config.yaml
norm_eps: 1e-06
attn_scale: 0.125
decay_fraction: 0.95
decay_shape: "pow"
train_tokens: 621400000
MLP neurons of a small language model. Each row is named by its layer, matrix (gate and up: input weights) and neuron, and shows model dimensions 320-511. Each number is 500 + 50 x the weight over its row's rms, rounded and kept within 0 to 999. Numbers have three digits each. A neuron's up and down rows have the sign that makes its largest values positive.
Before each neuron's rows, "fires in" lists the words (lower case) most often at its 100 highest values on Wikipedia text that the model never trained on.

fires in: "of", "all", "for"
L8.gate811:556442491580499524487477436535509468436516497576435505481528509458512439451611403488466517554525533489461523487605504440506687436350480471515509445441460537444555542473519527484511489489497545554515557438575514498533507545526586518420495563489503473494529459482478486432517573471525474407526415510544536459490534501470507541547521492429443425586473546505454393458551561470423463479536483512508574509499520553579473508455525576559437466488526433469434535426442500418521467526484424433614548519551424494452511566592524525504498533509494517564522497505454558509442519531490504519
L8.up811:533461530539569472449458491473495447510477559557434442555481536519470521465609534460476487489450568509460458444496455476503572427368559545568489452471499569487541536513514438505361536475518528489525556513565442452505495553521558541454493470525462482521507360547414509436572522447495514461538518429477529538459610494497499558467528582439519360554426548483408436332496435538442487519513483501494512533523460537640422514510529479496416474482531440502422489431525484493605474434464528523631490529501467482511508526561620512539510537611504467540532525484473502460515456462523544539

fires in: "is", "was", "has", "currently"
L8.gate511:497437614506499448586525448496441590479521464509506581438544552461443472504537477555433484460538421465526471515576536476472486533476452541534458523578411461535489507538437500528444576429548434507483559440514506566499518506433535588398354487496587467574469494467463520435486502429497402503458520497565526539446445484446432540463404478519506616542443536534509499536431516509501498454521448540464491478480515539449557437441513550477556489440485471539577551509481506447465465488596535494518555508446443559404583518537424487520509511458469483456494566479533538543488451496483569540
L8.up511:493514499481539423578476561561420555476505488554499551503547528539443549488500505541510462462429611512560451555552469535546488519433497555486446534478486449424454573558421488574459476459548447492545555426501460530523493503416460513484455477475534451473455483452474442444547454442522455536446441418463506542411502470435427486533500646467488656451376538504482514476456449460505622470493461520435470465460467484473544458575465555405476544440491517509598501574533548475489465431475594515522487606509554514506466514538521643536510514499546484410572416504465582472531403500481561440

fires in: "for", "during", "of"
L8.gate369:462514613572549422468525543372435521419360498472539529493547515509558490473553487473406596492532522505439564621505628518522529492515568440568543515511465480368489498484510542521433531541513556454535488443619553562531485542479550512484411544560486468391577540547492509476514510490620539476517466501508468413454428519540540541376525502481494463461487541531445500532447520557478485510538540530482448639518553464587399444471416566512485508467477506458599525503477512497483450530476478518522571456490488506410554424480530472473522549537559510430509440459494420420532458440441481540
L8.up369:530492455571508509457485533433495470470491443435538574496466566487523363459676495417613506555499592547552547555523470501492498515489531491550453499568524483599492543522516529498521462451394469617420542444492521606483465493507516519447491496531542586452439469567547475428538560486548450516510503477475465530550474435552498499525519508482509383439629465603440534572474447434542364480478485482503448463437573429508483549420482596592475534540580568576527578506521472480572425496527523599580559429460414505436470514459535426536511490543515499524540509552516494547583429494568553500

fires in: "i", "to", "it", "he"
L8.gate1189:488479554455453487505522511513514577533449496499359493434502450501591436463457413580495517582554443450464595541486514456498583376470477541502549517422424579468574575482461581396593493498547456394470556423545530495569563475488510446509555484513461520478515525534475424525466601434508459465415527531590540492524524522443495499475489457525501533486506487499555454517516537543453431488505576507654481592549523603571502447474476553474553448510525563441598548434441476505454452499444479440523484431530520540467575573469506456592566535432536546468556493394419465473479564493494478477
L8.up1189:491509508489492465530425516575455426468527395412593476491406513445429467448537473438581473480495575474434594500486462539495598581513577507557454469511532491522563497419417529479505515483470424492418428536437587603543518565451589533468481554481436611465446531515537497458471474480516523456468459564493529456514582478476460568507453462541446538415467516428562479459438451473555438402501496534559512451487583513525478436405538515535408479561578551442494495449597496533497457471570482455537495399526503438528608564511412532476554451467525559523517491518464586500516509536495423446

fires in: "of", "in", "from", "to", "during"
L8.gate978:542498539488470454581537475471449455508472519483418506472474449509486554501544558458491601566572474433433446435502585630430579431450506544433605548536543390492475536407464500535624443525473499507538424519537511554511530477616589448359407467507520471505491551578508500541554514520517455454457475450565507450479463518451475518403383435471437469497470568530443509526548523502506439528543525472438566513512528512566491500477516622526524479416542517542400451430440499454596443494564500534506568483509451418517519517564455534490544451428457503446559572492554429389438484498572414556
L8.up978:520526428416546412525471449562544415507502551384529548568533503463541537519516572411472510567568497482535556410445529641488468547522590562490583526529545479576419394473470436506649498443517487437439461571554469549497397440583537509494492418521522527446446555568469492441580541602512493452481455490570423506499483521419468493571526509450519508555520517551377508510415565473529461460509465567539528476518517543577498469458573536511505602426604457605437606385520471504559526493514556569518508523555478447445468593513453521493462520407426498575572501488497583499516454473634474463

fires in: "is", "was", "not", "location", "died", "stated"
L7.gate354:466460559584639521425471508500535539460544457515550605490518445427565502479491411511481388493505513472548463497552525531415502611512474467460508486588451516507582483591488551496457513511478501464444569501451502560554525539520474502458394493433513484503514592495426536475482525439559483539449428464490492473460446407426382478446376516567492445487501542501485495465468509527530541489584497403513588439445402507553493505479457540523498517518492508524452467493571497394475501445507507465529525575481394587511468487514380553478528467461434538471502416538398559457473436497528515382
L7.up354:511531517551612364469422471480490500543518542538528435484502524496493461508573521461520428487465619496558448534426613546422413586548554477531547634543576556452551538517484554458471525506413543494540509570464603502484531546475592537470493531481425455563579557470514498486484528480510567520578586487561539452413519485492509506496456501543515453539510465452598544432548386576547530448416451454497517458542537551456508431523414509550440503490593494561649449521490401549455541435591515471425496493541481519576395502528452567490491559513502438577477429471499517458493456481452464398

fires in: "in", "from", "around", "across", "left"
L7.gate222:483441514502484605505536497475595519404567508443398389573596507525490551573517414509520552548486495584531416535560459480498457482481525548462564538545481451500509592470441444515588461515529447506427421458468400533512381508589499415424470354463535494517456535474567553467503426479493512426565465419485470487529522472554550470452521443487483412515465549422496504568510547506529490477534520466531545530494433496497427480456405591526626471473578567577481507507547475499617471540536581560420493484616586492553587541489475488423474470459426518546402467565527463446475524575525543493
L7.up222:475429613502529445468551406478461509518502498478595569494579492469569410516476581521468506568486389500449522466432601490633554399459505459498530540529540463576399499422429510486511578493448572543515412509438536394488330466486492490483478547443548466533512539483522513469410508486541415474490514512502486438526390466533510527474512508574458568384537492542425460499547534465458474524440463554525555468532553518541516500548560535540405494464478441567463556475436421453554515434547436582470549432384440445525501575501497459543513549477528476508495479418492530414478555458453481612

fires in: "a", "in", "to", "is", "of", "for"
L8.gate327:538524601555573509516570421510544451421414521499436506469562578472503412371523456555579473538395488538568521423438540415500470517511515499482474463623513421421530432471475507442523535480483457466484581545509543596589461562544534529451520486622533470446542488509506521490452524452523533521573459454568438493424466535443498503453628579534471589520537471575545470409549433496520467551563421529538516465520425542513490515522424614529439497466526461507511458516462444445523423420608502476550472553498546519483559469461512542449594452500547482539452551502518483450529579509544587536
L8.up327:401534442565552572484431552567535415486431433573426509519433560497490443484457551378552619543499551540606482498513465542469496352507594457481552376451555497498586474521397447424541522428407476522456514527557411523450490544454416593470451501484478534475562472497589468456490510477548432594554517496494536557488578543504524549519549568452500528614540421506476584460506518498501420479480479523534555501492511525554538445539437497485496417494568512488567508575474482502439493467468561450535499536463572445493511443501429488474522430510557391422498502503531474485526520456449499521

fires in: "by", "in", "into"
L8.gate705:482483446473550559555486501544475514505478460576454453545469555484483557479414437469579589633520488413517445512527476545540508471484556458404554566552561560441565520476497561536548368408471479406405503423565517486452555532523477530457518478487446431467499470551516468440411511471514462522544490466570539490517550483486577501498481493476559479525564502508554522485459571533545435433544522505396489553581499510524481513442447595594517424482564553559561495443597462523634531508493476440389477431467480525470498419456465548513492568540557473468590505481502486441499560464523444633
L8.up705:656570466529558580451558461524626420425495541541509476533540521561553425471427532476563466576559470464507498502503434571553538464486573479453484534474580494527573438452554475445622490486490499477463524580490526521538624529451510497504491578499484393431492510587473493508471496616564454520544476465458420471536495446481549461573443409476479503463576441451559507432451427411502428460487520521520541518547492463540463606533447473544421428523598446508460492584608460527469421544481541503531525495431451443516465496511505494550476390491448558493492536568491468488482474490494457468

fires in: "co", "series", "re", "season", "guest", "career"
L2.gate606:552439458473520495537417487529486454414520446389465524459615425541557473572519508461512451473509387523580472504581445474498491405512442556560534476597530433489465462482513543442533498500515483419467557456470459400461428567509510530537509482480444510528443513517493523483514526500595570512430433534413517442505405543603473570448568518470431496447456529516502538408473516501435460460492526512465556518499507479472523421505495479536484413517442514541489457557496382543458482458435466539508610534529519452424506522437506514531518597426629419506573548414453411514536510431501481519
L2.up606:490594566402503599499511427549520432510522508543513499509505507485507562540493534552432411509570564492521498507451433503565424378377635503564512490493504486525470597456440454498498485514490430593478456571539505461495511490516406477472469459580531515495613556497513496525492513547472442520430519518553514477477452484596503454500405533487406498564462446472487559456531517467480494475559410428579443422435495487550412474578503521442506503469501509497448525505486408470482505404550548479409531520533526479567547502483495375585510500523535525504418487549590557469491506469516446494

fires in: "i", "they", "we", "to", "never", "he"
L8.gate1253:444534452497554464538449475498470474486432537444480498455452425489549466626438521470558560494571520555446464566585479510445576502484470518472435517361546507498506608417438523405467517553542491548543444376533552525552425472517496426531512444534457560492539501496474528466435446440501469501457539559515490389468527475520491544527542490490482577471617523500635503436570545593510517452437530519501413473555593545455647459439454495394525456573502501557614452466558470530530529548425535548451505554451520459480502557524426516557557524397581505499542461482467521471470461615464479548
L8.up1253:478525525498540533422431555514534414386536444311619485678469418507546571548496460454485563484613400519443534482510509437546539547533455448452448556557523548450391520545461514496395492525476350448461405459518532566497440476425537396422482527492580517484505511456480520424450475489477462518459566446529449505510492498463464418566585474459482563550487564618508509497604497518599519472432601486580387566534481542451556462519493489406491525461511518510578503515553482433437498542551504472457597459532525515541477572506473538489510510414413558468594510551533501440514495510453467540

fires in: "to", "as", "by"
L8.gate927:549508425454502412482560491483493549480483465498543557545542533482525450502435444475515493458495455424478450591458500586545514372586512495389452575590544440504517519523493576474465470460460416493404521445454464469503534540495508498410465547472387483505575552517480471453463499475471528430475546559524494507429508515503524507496481452634541506443444536569484450460514437513527533481597544518459431534525530503493517495496418553533585527533534485513537538451437484498502438491567536509491511342464406493475564444505484472426565463511468546486531558545518474572432463472533454486
L8.up927:538461420499475507485466492598469520448511554500511471591451510548507431588477526544527514455431529486474506561437498563554501466576676567480488604547486399405589501598496550529539447467527415448517490449517419491458515497434592517425541540511488437456531453591485479480490475541503558539538560484460517549436528447496558571540485406583507558510538559547507531460479392488477516488570450529403426561486519472477530515549479541498582466546706553507526581510539510505463527484518520534474416428385487438473517510511544489479498464592531552416529530539535512546476473473592468440

fires in: "by", "it", "song", "album", "which"
L7.gate1277:554464522527483498473579494460494556475516413507551566552496444458523581469488466503551554442552497428533558427572549465532492533483541441565395589589439528569496432479522434532534523513452524565481529488533535498497452613513496521485517508532569545584502475590578601486404531449511462453398518438429472429522451565522527435563566470491637566436498405555528410483578552536474553457553510429447501455473469492461514485433409513559480532486514513482455456567502526445447450488515545475475405500555566455526528528507507476544564543602432453515444417530493428474493548517519483577
L7.up1277:450428522560521537550418499530418491568425473540527509534437442492513416577462448462515429534530451469450538479584497519527538565417531405469461543521479489577458516495445467545563619448613553463555516580433593599442579471532436535529486452539609594536480496433547488408465463587508480507559443512431488619569519470480553401552462502538488509489441473451482523546440534565477482504479558529512494445517548474498504559381561557546579544396485494488470571486471496369513482542527481464500581462526486402553512493542511502467535477467422530494453426540512513509569545472526557561

fires in: "not", "never", "now", "still", "also"
L2.gate816:448592428533563454531441485489457562515513510525449477529401520473519570541475537508412633527522521498446469565567572510445493477530527415578575585457441598485449521538535497524472477500411497508496527563506464480539511513452491492474518548564457521513487516477529451559555392552466504490535484427522514464438528542515515534493451401519564581494377449648538502479515479509453455469538436540500401498502437477447464479496464500470542513537525497571511510508531455479535507473502569440518361550523475540386573503438410528462518527464458471479444523534516547576471428459509447437
L2.up816:484583557465518504488510527489516495540481548518493404505522496462478523454376511504463446512499467453488491540559471546444443504561514480530514463607470521525420541394512462502557557373495421466419432503569393508468447455503543551534540505567471513591454523537488526434549420489414489514468508554499368464477456519523499433474535507549509506544538488453400567499562480605579490527462462494509529435564452571437488491626525507462459527525484449468413484563505421469493520493451543435565567493486446531486471589472453561608592425453496409422605478497496536464399580511526391553

fires in: "was", "is", "were", "are", "be"
L7.gate740:472550608384587482492537387498502475559531503531494476396488492426440412533524493478563440554499454646503479442554567477419467523561483400420435415471524457486520500476432563520440430464492606458451545511493518518407522617485571474477511541446410517522477508565437496488476454429488475549505503548485572464457470560516484432471505459558596510557538436534426423536470453531440531532525472497554409512503534505493512565491531565502513468413502523421573484434514452471501481444535440438459553395430440394433441416462454494457477465515529538532569541576587517587503490473529561627
L7.up740:500510493502565482503423614515505491487462501434643499476471494549413474517498525514486565531553580499459480518494607430461454548583476509506478550532495440363542565466489521491418535501549509497541535519438516503502416485430495432557492568442511461549493557477467495500500400540436524478455571496559555481415472638458522500524494548522549499471513480483484540522555424481481529542544506437493537531489461531485486569550457566509457522449537481476552474516536482519508505488559521503463454466470477483525459494478460638463530534519527529453564567571523512460480486501502548525

fires in: "a", "it", "they", "was"
L8.gate1092:493465661509436592469656496472499468420523431492676568514556518531491523571525397459491538504432568434479498536488548495490445479538509451572486549459487457468555432492520507493528518511515479468425525441515547574462473477482508523401427501462499468503481554551443451507529526445447440514439518489490602490511486540441515457504454564511484587539477451570467456596521473492430528463448447482473584538459415575491495418504494535519500537488529438474425517494430579626500439466638557478505515563443451474438540506522427522522482557599461537496616601466493492452476498490538478575
L8.up1092:591452519477558419448432422512546496487549613489533438483614517484501589448455502529477458483531561494548472578511593438554530502500490494499557468499587522545545388568501465440531554528463573517479580506542592419465402444556537504568491451422526565368500473513469533460603532490462465467523549516561513455550594531481503573495529514499509488546490425412537480478476467485397528504410508614452499498403533504424474536543504524568562491435435492528562530486564495501485515480621484503562423386464530374524542539544526519526498496471408514555416564457509522544468544564489488564

fires in: "as", "is", "be", "of", "also"
L8.gate140:537547458587495512435581458494523601471501483499489474532460469530495431528466416454540419494591485462489498449470510490431488498419551464369515569533470484517544432531458520485463558437448501477541528534520514629480489426508540548385499613557514533502523583453500578411516560468471500560505463501541464612496409511412409451448449493461478588502471528561503414529518559451528509460502537503457560494487540494548511509541487518510540538485519501452586500507566561483543507397419451361451589493464448493458534430474464499493523429545450614573430582389513566513483574545487495521
L8.up140:423599443556502454437495497587517490426500510495432564554476508499506504510530468436518468536525600509417515493435463488473507579492562522528507566499505481499528442544468475425450473466470482542555514547463408592505452442497506583426513507612623587566472535474560445452482500445483496641504483478572445572446453518486535566526480579528511545493467596495516516571479476423543553491501465551598533445478452496566469532506482467441440520494523551430546496450538508537594507447413473451486536505473555531546530366520499559537557496587538636479513522434525549426517541572537554481

fires in: "it", "by", "this"
L8.gate1007:521464454563455519560487516552512514455489369532501582464495445533533538490533446525527563478474494507578492544576491476503535407472578476511488562530546495495483517536492506508617470483442508498440526467534528429424520483526590544517505522491572536520438501520519466444414498491586438433554444488423574517495472524455486536489486415460548553515488454514564406529435497419459449450491469512429440470414477511504545463464513595636501576448559478341448477461465463437517487465415572525471330513501494457408484472537519525472510457583506505593525467462542539471459484533422471484
L8.up1007:502461509459506554532534508513483524522468510539538560496563509512432491465455536572516537506511446485510553446448525441551565500413529498416403499504565418712590526476540448516505502516482487537480459500564406498469431492488468521461473489553487497527497458458445427502447560477530506496465451564581427520447513410496552449499491559498484576429540479564572572552476443533448459520559575515562491661571477492418425602537425588479526457529463479439477490468507557545467466493545485472482571512510388464515416507468551551592511517507538474444546469538496571510522528464554501546

fires in: "he", "she", "they", "it"
L8.gate561:461433504523553565560453411528547427488547511466556538570475567511608403506442516567500574518525544513465563419383519487477523479384454449497512451469482472544502456520545473523523630485429527520465500442461538519503494521449512483449484567467531539488578529456428530439485578584444474506456454606542523503604559534474578495566478468501540502530512472456506457437455545441453402488500587554547509511452470616442599492501527414555570374506505448496544481451496567450478472533483563479446621489448436471455482556573423495516540473434502443530570479423482582408509472434470519517
L8.up561:558481478438516503507539478464487458546575555457478477522499524478418523548483532544456481444555426441608534507530552446495522476534522485415486469433450452519563524533545491532473400513450515474504503594438626516432433533515557551419438552466472497504482463480510558504478458534570444470469532567444563472585433487482380456506552538470496512515405428478561418474483511472527490460640568606505420589490536473490412421544482529601529545509451536608547517542452565500427491450514533454539485466484486408471406498542511528631389443515457497404484559523529565629481552460528458503

fires in: "not", "to", "never", "who"
L7.gate1179:479512404527597479575568560493477507444397491457528618483551453526405490495505545571390479445460499479563459478537490552520522555554484529463569489491484519500528522444496570494553492474573545427529468594554422491509502500410536528422536430474613458567458501404433486505530470526485583460520467412644480437469477514433471474468542392434606537470518555572523506452503538596575404500571524401516482539539500513431557507473526517476536475427484442445526515521527384581499487528482524489454512575561535568541598515436467654509448503532500467568477548543597498494553454572510427430
L7.up1179:567501557499580462564527485573476494500406634494505410542368413491472593480415452474548537566567459533511520501510506410440541486452433487486483511488472489482448476570528473544408503456574575486593565497520459457455509434482604485558503545584455551374529511542509589432478515538478455486578595527456521442502618495474557457491521485491554479471574465480597568501575505623474563486507485477482531506460460498348497545524473462490456571516392514495454503483504437427478497502481497435564546563514433514464583447467501487491465415435511498604530531458470465456584454572429442460

fires in: "is", "are", "was", "he", "were"
L7.gate1229:577503554466498428479430418506515513478526597478510434508544575357533370444485446485463565549527542458577416469536490401496499575427540471469493509549464484456479487513492564511485461536495557600500571589553553520470583539447542466485442547472596513421486637533523548431524481428555369486464499465495471454463498522501458508445503492481477476540564458330526517504564526507378568478600489522455429406533504533607455544516475497490590439468491444547583493509526548404465468473541430462478478448501504578446422486531456491442569523470468519576529407580473533424493525614494456502
L7.up1229:549505597536499541410497488535493413512525530457490455515523561458485429533492449520515541495521482463493435458509557423533496549515479452440434539536477448388508493436561580543478427478465569526461506502517530587440512477469486485540516562487558587483495568423478626419510439441399447577474514469494478454527431480527474458521628521527528501466560490501513577523453464433440554518522478515387458392543466544615523528519422471450419605474553457535538501494431541396442493514522444500492502480451433555473493386494528541462518504488440479512547463577552459532522555478493542509

fires in: "a", "is", "was", "not", "one", "in"
L8.gate1045:499551580465506402521487495509555542503456400464582468512488536488513490519445401488429476515501463486428499500568497492553547487445512578537484608572511547525467432472483486445540585435582436506453494518524472409519487497519529545472510447511518509477529482518487496503617539544487464450400533461553509484509497524481481432566410424493573541526464520550458434463639593528432479507525438482525521405475504514488503502481490501465488518463438564511480534403495544416552504470503517544486556567485531532525535557414493545452507594467598645585427413491557527477487492589468516553
L8.up1045:472534509402611508473534583513477554469480572536502437451568515548501611577530495474461556457466494498486536454519450400517517502412554568433488507578557502459466461542460526416501517514546540461417517490509511347535510571507432520555407403471516435585473432520564558464453524483529544451346517512542493577377561520437419480482452516509518473485482559558558421475484506493414553516400461595524404535414472477540496575465472491426563478460523541539472533486544535406478445445519544486553372606525553425617504556536505556493550498488567492437481443525482501495522505511555545480

fires in: "as", "it"
L3.gate1129:582523625582483475532484525518493476546479548558544522509522512532515429543521468555460525477508416528442483457521543494502523562436531501537573527547494551512519400547480546522518441511469497540452557543572438519514478494444532463497427529538572542567422542621447595522486532444543404561429491480484575499450479552557530483467420549433474589527553469515573539447494509526481501443407411485545509517497486558498519545451604593500534523489539409478495423462445443514492439443415494438521528494437483516491533514422472478449468450496347526499454555465498578503410508469539473609
L3.up1129:546597519557553423530478519517558511499466537482593495504451448457529535540534445536469579455473517521338471423499510469528623509428503464551535491487469483479542481582457494505368523472475540612557490523504520516538554478457464490444542465548565480440502525514543537450458479488514552501530556510570593550430528547479447496508636513533576621478397488501505506463484543427494573531494521486452464431530427527512514469493478456571506498456451546522510460428407450465449493519502467480484522499563548553530491516537573506571541519424476578624544473492501496593471514495499524530

fires in: "first", "as", "top", "third", "science", "second"
L3.gate734:514476431568541535539448569612521538515568536488478542486557494582552518482547456521502443504521531460476523495418439485422506491470584541463515560494516434480493530531391594478475537508506493572516607390526397434517550464451507565442457573494563574561565538500377480576505477493452478482515462602545511470546587461595527409457441501599533478473466587538442520538434493531505546475463416548567486532574427475496578459445540537570524480639579598434537545459480453469443459518562520496480533449533473543543493506603461422468563556575544449587521645545595485619446454443536483528
L3.up734:528437467497508459593497406519533387410542454518454573511465554445473483523482487518475491432411491569563524558564570461431503447417521564439459442487418445432543468556533528486541533437574548497463535490478434520509534510470526645563479504517550474480467489447511588487493480401490555424601498528448555452462476496489511553455532450541410441525529625509544435513515506412503561491488392478559484503568580447493474527442486491488530521499492521488568516473561445552488600489488524478590596537536513552484546552520506623561426407563526446565506490575476553516499558428441559485

fires in: "she", "it", "he"
L3.gate315:498461500394539518358534566523480482544451517406481507583526462414570441566443508518547503594539569466427485492496465572576535487525476479520562547506517447553468559499472421612615390512431438477522454531479543488574419506510495427473568463494508488500521530524600559535496442546468490411518523553538426509561471471512486455458502482533480563507527410465446513486486477470460458445458559473491442412453408488427535466528542492554581488508546517497504484495521551563417535565477487506483456497530527492444450583615470486570514449491532480433580544491585533489435540523435499521
L3.up315:476573498377567543476455469515578417468543442450497446521446477516438463465539512582543486501552442574513436478524509384480552487477488499569508468457490491537434488435397498532522432529516531477489499480479619529529519541429527449333613504515427543512405497481506478483498502467535482624554442525382533511476460558390549420493450508511464562471566400400453487466506487430536575521493556577519527471519432428368490446520543542544514563536467510421546443510425528477429525529556515480529507517513528481374445451505578487483473508498507435566451455446512508506541477490515584475

fires in: "not", "never", "often", "typically"
L2.gate1309:463463399550455521455451505427503505455502463454558514534441458517523416512544554588419545470517484458523534552530579547549480492563458509446402527519517471454443462470546450482488533401469546508478430543549544426535505437483496511509537558515534456497429571563508513512461440488522483516548468379487562496470496563527444498527586579442500538653474554527537652433514502571516414515461396542567424460535375540484504359578506468433449573361475546491523509401526459424532549412498520428516595568485404509458480509478503600535508486489589533506497401483398543420428602462460477475
L2.up1309:457455538430579501480444469513422447454462521470503534539472352513565445468461471453542546467592478452480389510556522441466454468511455533559466534583408525540455501518465515449443485381418528581412494540589479536458474531438432491475441556505499472505473575491479553399525455505491410463479558416462393432434500562495474505466478448426518466628595487507493587455548508565482474558540540554451495418501508568435455453459501487473528508535474446477542523533504487548473482500415505432465611443457521491500515565529473525526494471466467456508494513553465525457573517549508498471

fires in: "she", "they", "he"
L3.gate1183:408503442419469616428501449444410446450438387363549497461532483459528466474427418542526539565589585544493434523563419438492523535497432543537529518502487476630492540507466424483556496465576456541492583590498483571534516541414578457476500486503417468462460502502479483498415550539500448483486512492475474500364488539500470491459490524468517474538557418422484462461432509496456495476513502553443452510480571500449485444454586569432616547488534459481513547518509472497549472531411503511447493535497572375475475511513530490484474532412495569518530504528517469509505551500409544470
L3.up1183:477408512422493578428419429560510490511514373435477484469500511457503442472467510514581536526431515540505431509514495494570564483532416519467409450574532405568475488493434396512531428458494502439462522494446516519541439520442568404522527466549436486579428535482512532493458547509518485515493461520481461491437445434511536459478457483565442517552528491498578526542523495571477456519421435516485457476459485547431474477653521520501583455402398493560585551545535499497485470509513460514480485529548500396520421521458539612546438553464456480514526507566481522475505524502426651498

fires in: "by", "of", "led", "came"
L7.gate1144:509505452467596433521555473505526491429519477533421534489491457535585538503519607475531524529458477499438562507498464501463547401508553550478452504541518534521515502554437477536470488516436457546494509427517481520617560631474517485528531409462415473536496484548503444662484548504551497449516387550472413486500543443499439482412490497603584516480456467504497447552566450450522511515532489584581424529537478506583520501501517505547500537532539514602480524558507551546517436465445495461511450464456571487475521510488582507483540468458496477500430437513423505555575463560501552474
L7.up1144:557537465416491545528443472581478486359507533463474517496464483535527493599479464509425472525533493435562385490537556623428452537534542476572517507537559578469552401563530571491518429502372480390540491505532520440538508500539539530497514557526510481507484524547425560495432437531485526519478484450591499555479449477509510589458433544587630561470498497547436558473567451470541549516454580473539411444501499472546477444475496444574641406528544544504489453518520529443500541463526525511501544508451463358495568516503502382497519386493463539489538570486515496518548419498530499462

fires in: "i", "you", "we", "our", "youtube", "s"
L2.gate1228:518445495510446526518482470503458478466517442458546476514561485520603459538416507413493568545517370533471556483506504489406539462594440467468461434553482531491519528544466394464499579549477520421428422435518552467525500365446576446543388441510386465494461514393516448586512439377509541510504497508456472510440580558516469527528535418495501615531472486544519402495502642451455472444505525500557526539530501534539473436510480569499537396505526458480498525461487438480484521496538505480553423478468447477512451532496464472574440516563427502496543418424379533575541486553475508503
L2.up1228:430476497527508522420596531483559495530468379462416451546557479506561429483504444428566547438536519497518533495621562498499486512507413562551515437542463499525502483467425527441558524575567370442411458475567533532464460527526546448536464486513391578480440505475422499490476498417460496541543509575592527483458556505406433556498508437370456481582538496523602405577433522582506420447436527481565486480422479498480488468462569479430476524446537411376495499487497492496458509455466466471533491493467538474467530590501499495510492500503509454564462483512535532419502561533443524473

fires in: "that", "which", "by", "what"
L7.gate720:426465455537424447452485527573469549480503547492527514526461520542577444456446530608506487509491513458483467491517536523496569485461586498497567484521480427448441470459521524488571476377575489480478534480526462414496533504494605559479582506604529503414489467471505565497489556543526522470622521506511466504522459534541454469506425469557512504500476518534404531371414515524525419525518544491533371508473497578494458569494527519495626485451484472463485468539485477512461376444578485527565520417557484516540462487553500468446482531537466508485490497576576387546466502580460474489
L7.up720:502426558547452497465486476496542544529436515575485468513534437508499457527393439497476453463515494451524532417549432476450597564421543567499406517537480474500413503539460493462568585485509595486512605480510605532537502529469571466463507573515445505461499473460506592427429490492535407510535507500475531506448481415521469493455454409533518472567506479539623457523567576582437485563472515398541527465476483548590511536372566554494465517522538457475501540471566550489474581491481552560631592490393465499476526468601507453549617536478465494514557443447482485542549465580410562506

fires in: "by", "from", "of", "6", "for"
L7.gate450:507545570454472568506495544600521443473503422462456490528501447360563493399594371443526531505541528483547474471612456449596528500493468577591526462636491572536497501565455560499610450443607458533384562473512544483434491516358507526495565439540511515526584462554531531516497559546518378537533504518453512571454469491538544399506513490555507491598455493445445463479516478523519540565439478499557488431561537494542445545546371552487517495466563600489527567488429489455598472511510416497556490481512553346462605514532497542528563562566394529664585531502458468459582547584501517524
L7.up450:534490507473553517491544518511474410473490465413588486527441461469475491532560547473464492543516596568561460499495492456501467503339517516512506419407557501360401436454530362483507445520495502477545549458534473435490407472467461521541611488495580475367471467505474482420530484483494554515446578528425538528470481505496550517528600555483450493525443453535632512429537529566465595502450570445456511669498524446594513536545404378471455470515510524394498502565502516430517499492575481444550423497467569483521423513528492558607514466576504450464495512500377516545533535493357512562

fires in: "were", "are", "was", "is", "would"
L7.gate982:496495557608529525443496498521524461529466510494454490381548504454448413494380496509481527496530435534616449524586458459450481532545463424513443589510434452507501526454480597475609493450572595515424505459488586409560524553538552472468493469502343464515612530538436574494512564457512436536487536598476474398517568545417498442421479455522527533613500573474544374465612568555430518510481497508499526464455572485436437481516473495547535390513519512574503508404544498446475501484564538534521487430462541459511470555461453460439542427478556472573484479497474572494452507503481370434
L7.up982:481504576517537499474540537515506559520524471478506517451518499518420455534431470469490513429529436477565598516480493452486519560572437431490509538565512362431550561498513473485577491425566545537481495449475525369537522503447452551518586464464517428512523533453439488487495565494457399516410535474553440434473556546489536415520487555527564533525484517485485488483498466518460560544438414525451579490471507419478582550579375487428447484471511543501461486397546591404434455479528545465485469531468544505557487470450512610486472506459497459484519483556527444542525501390537403482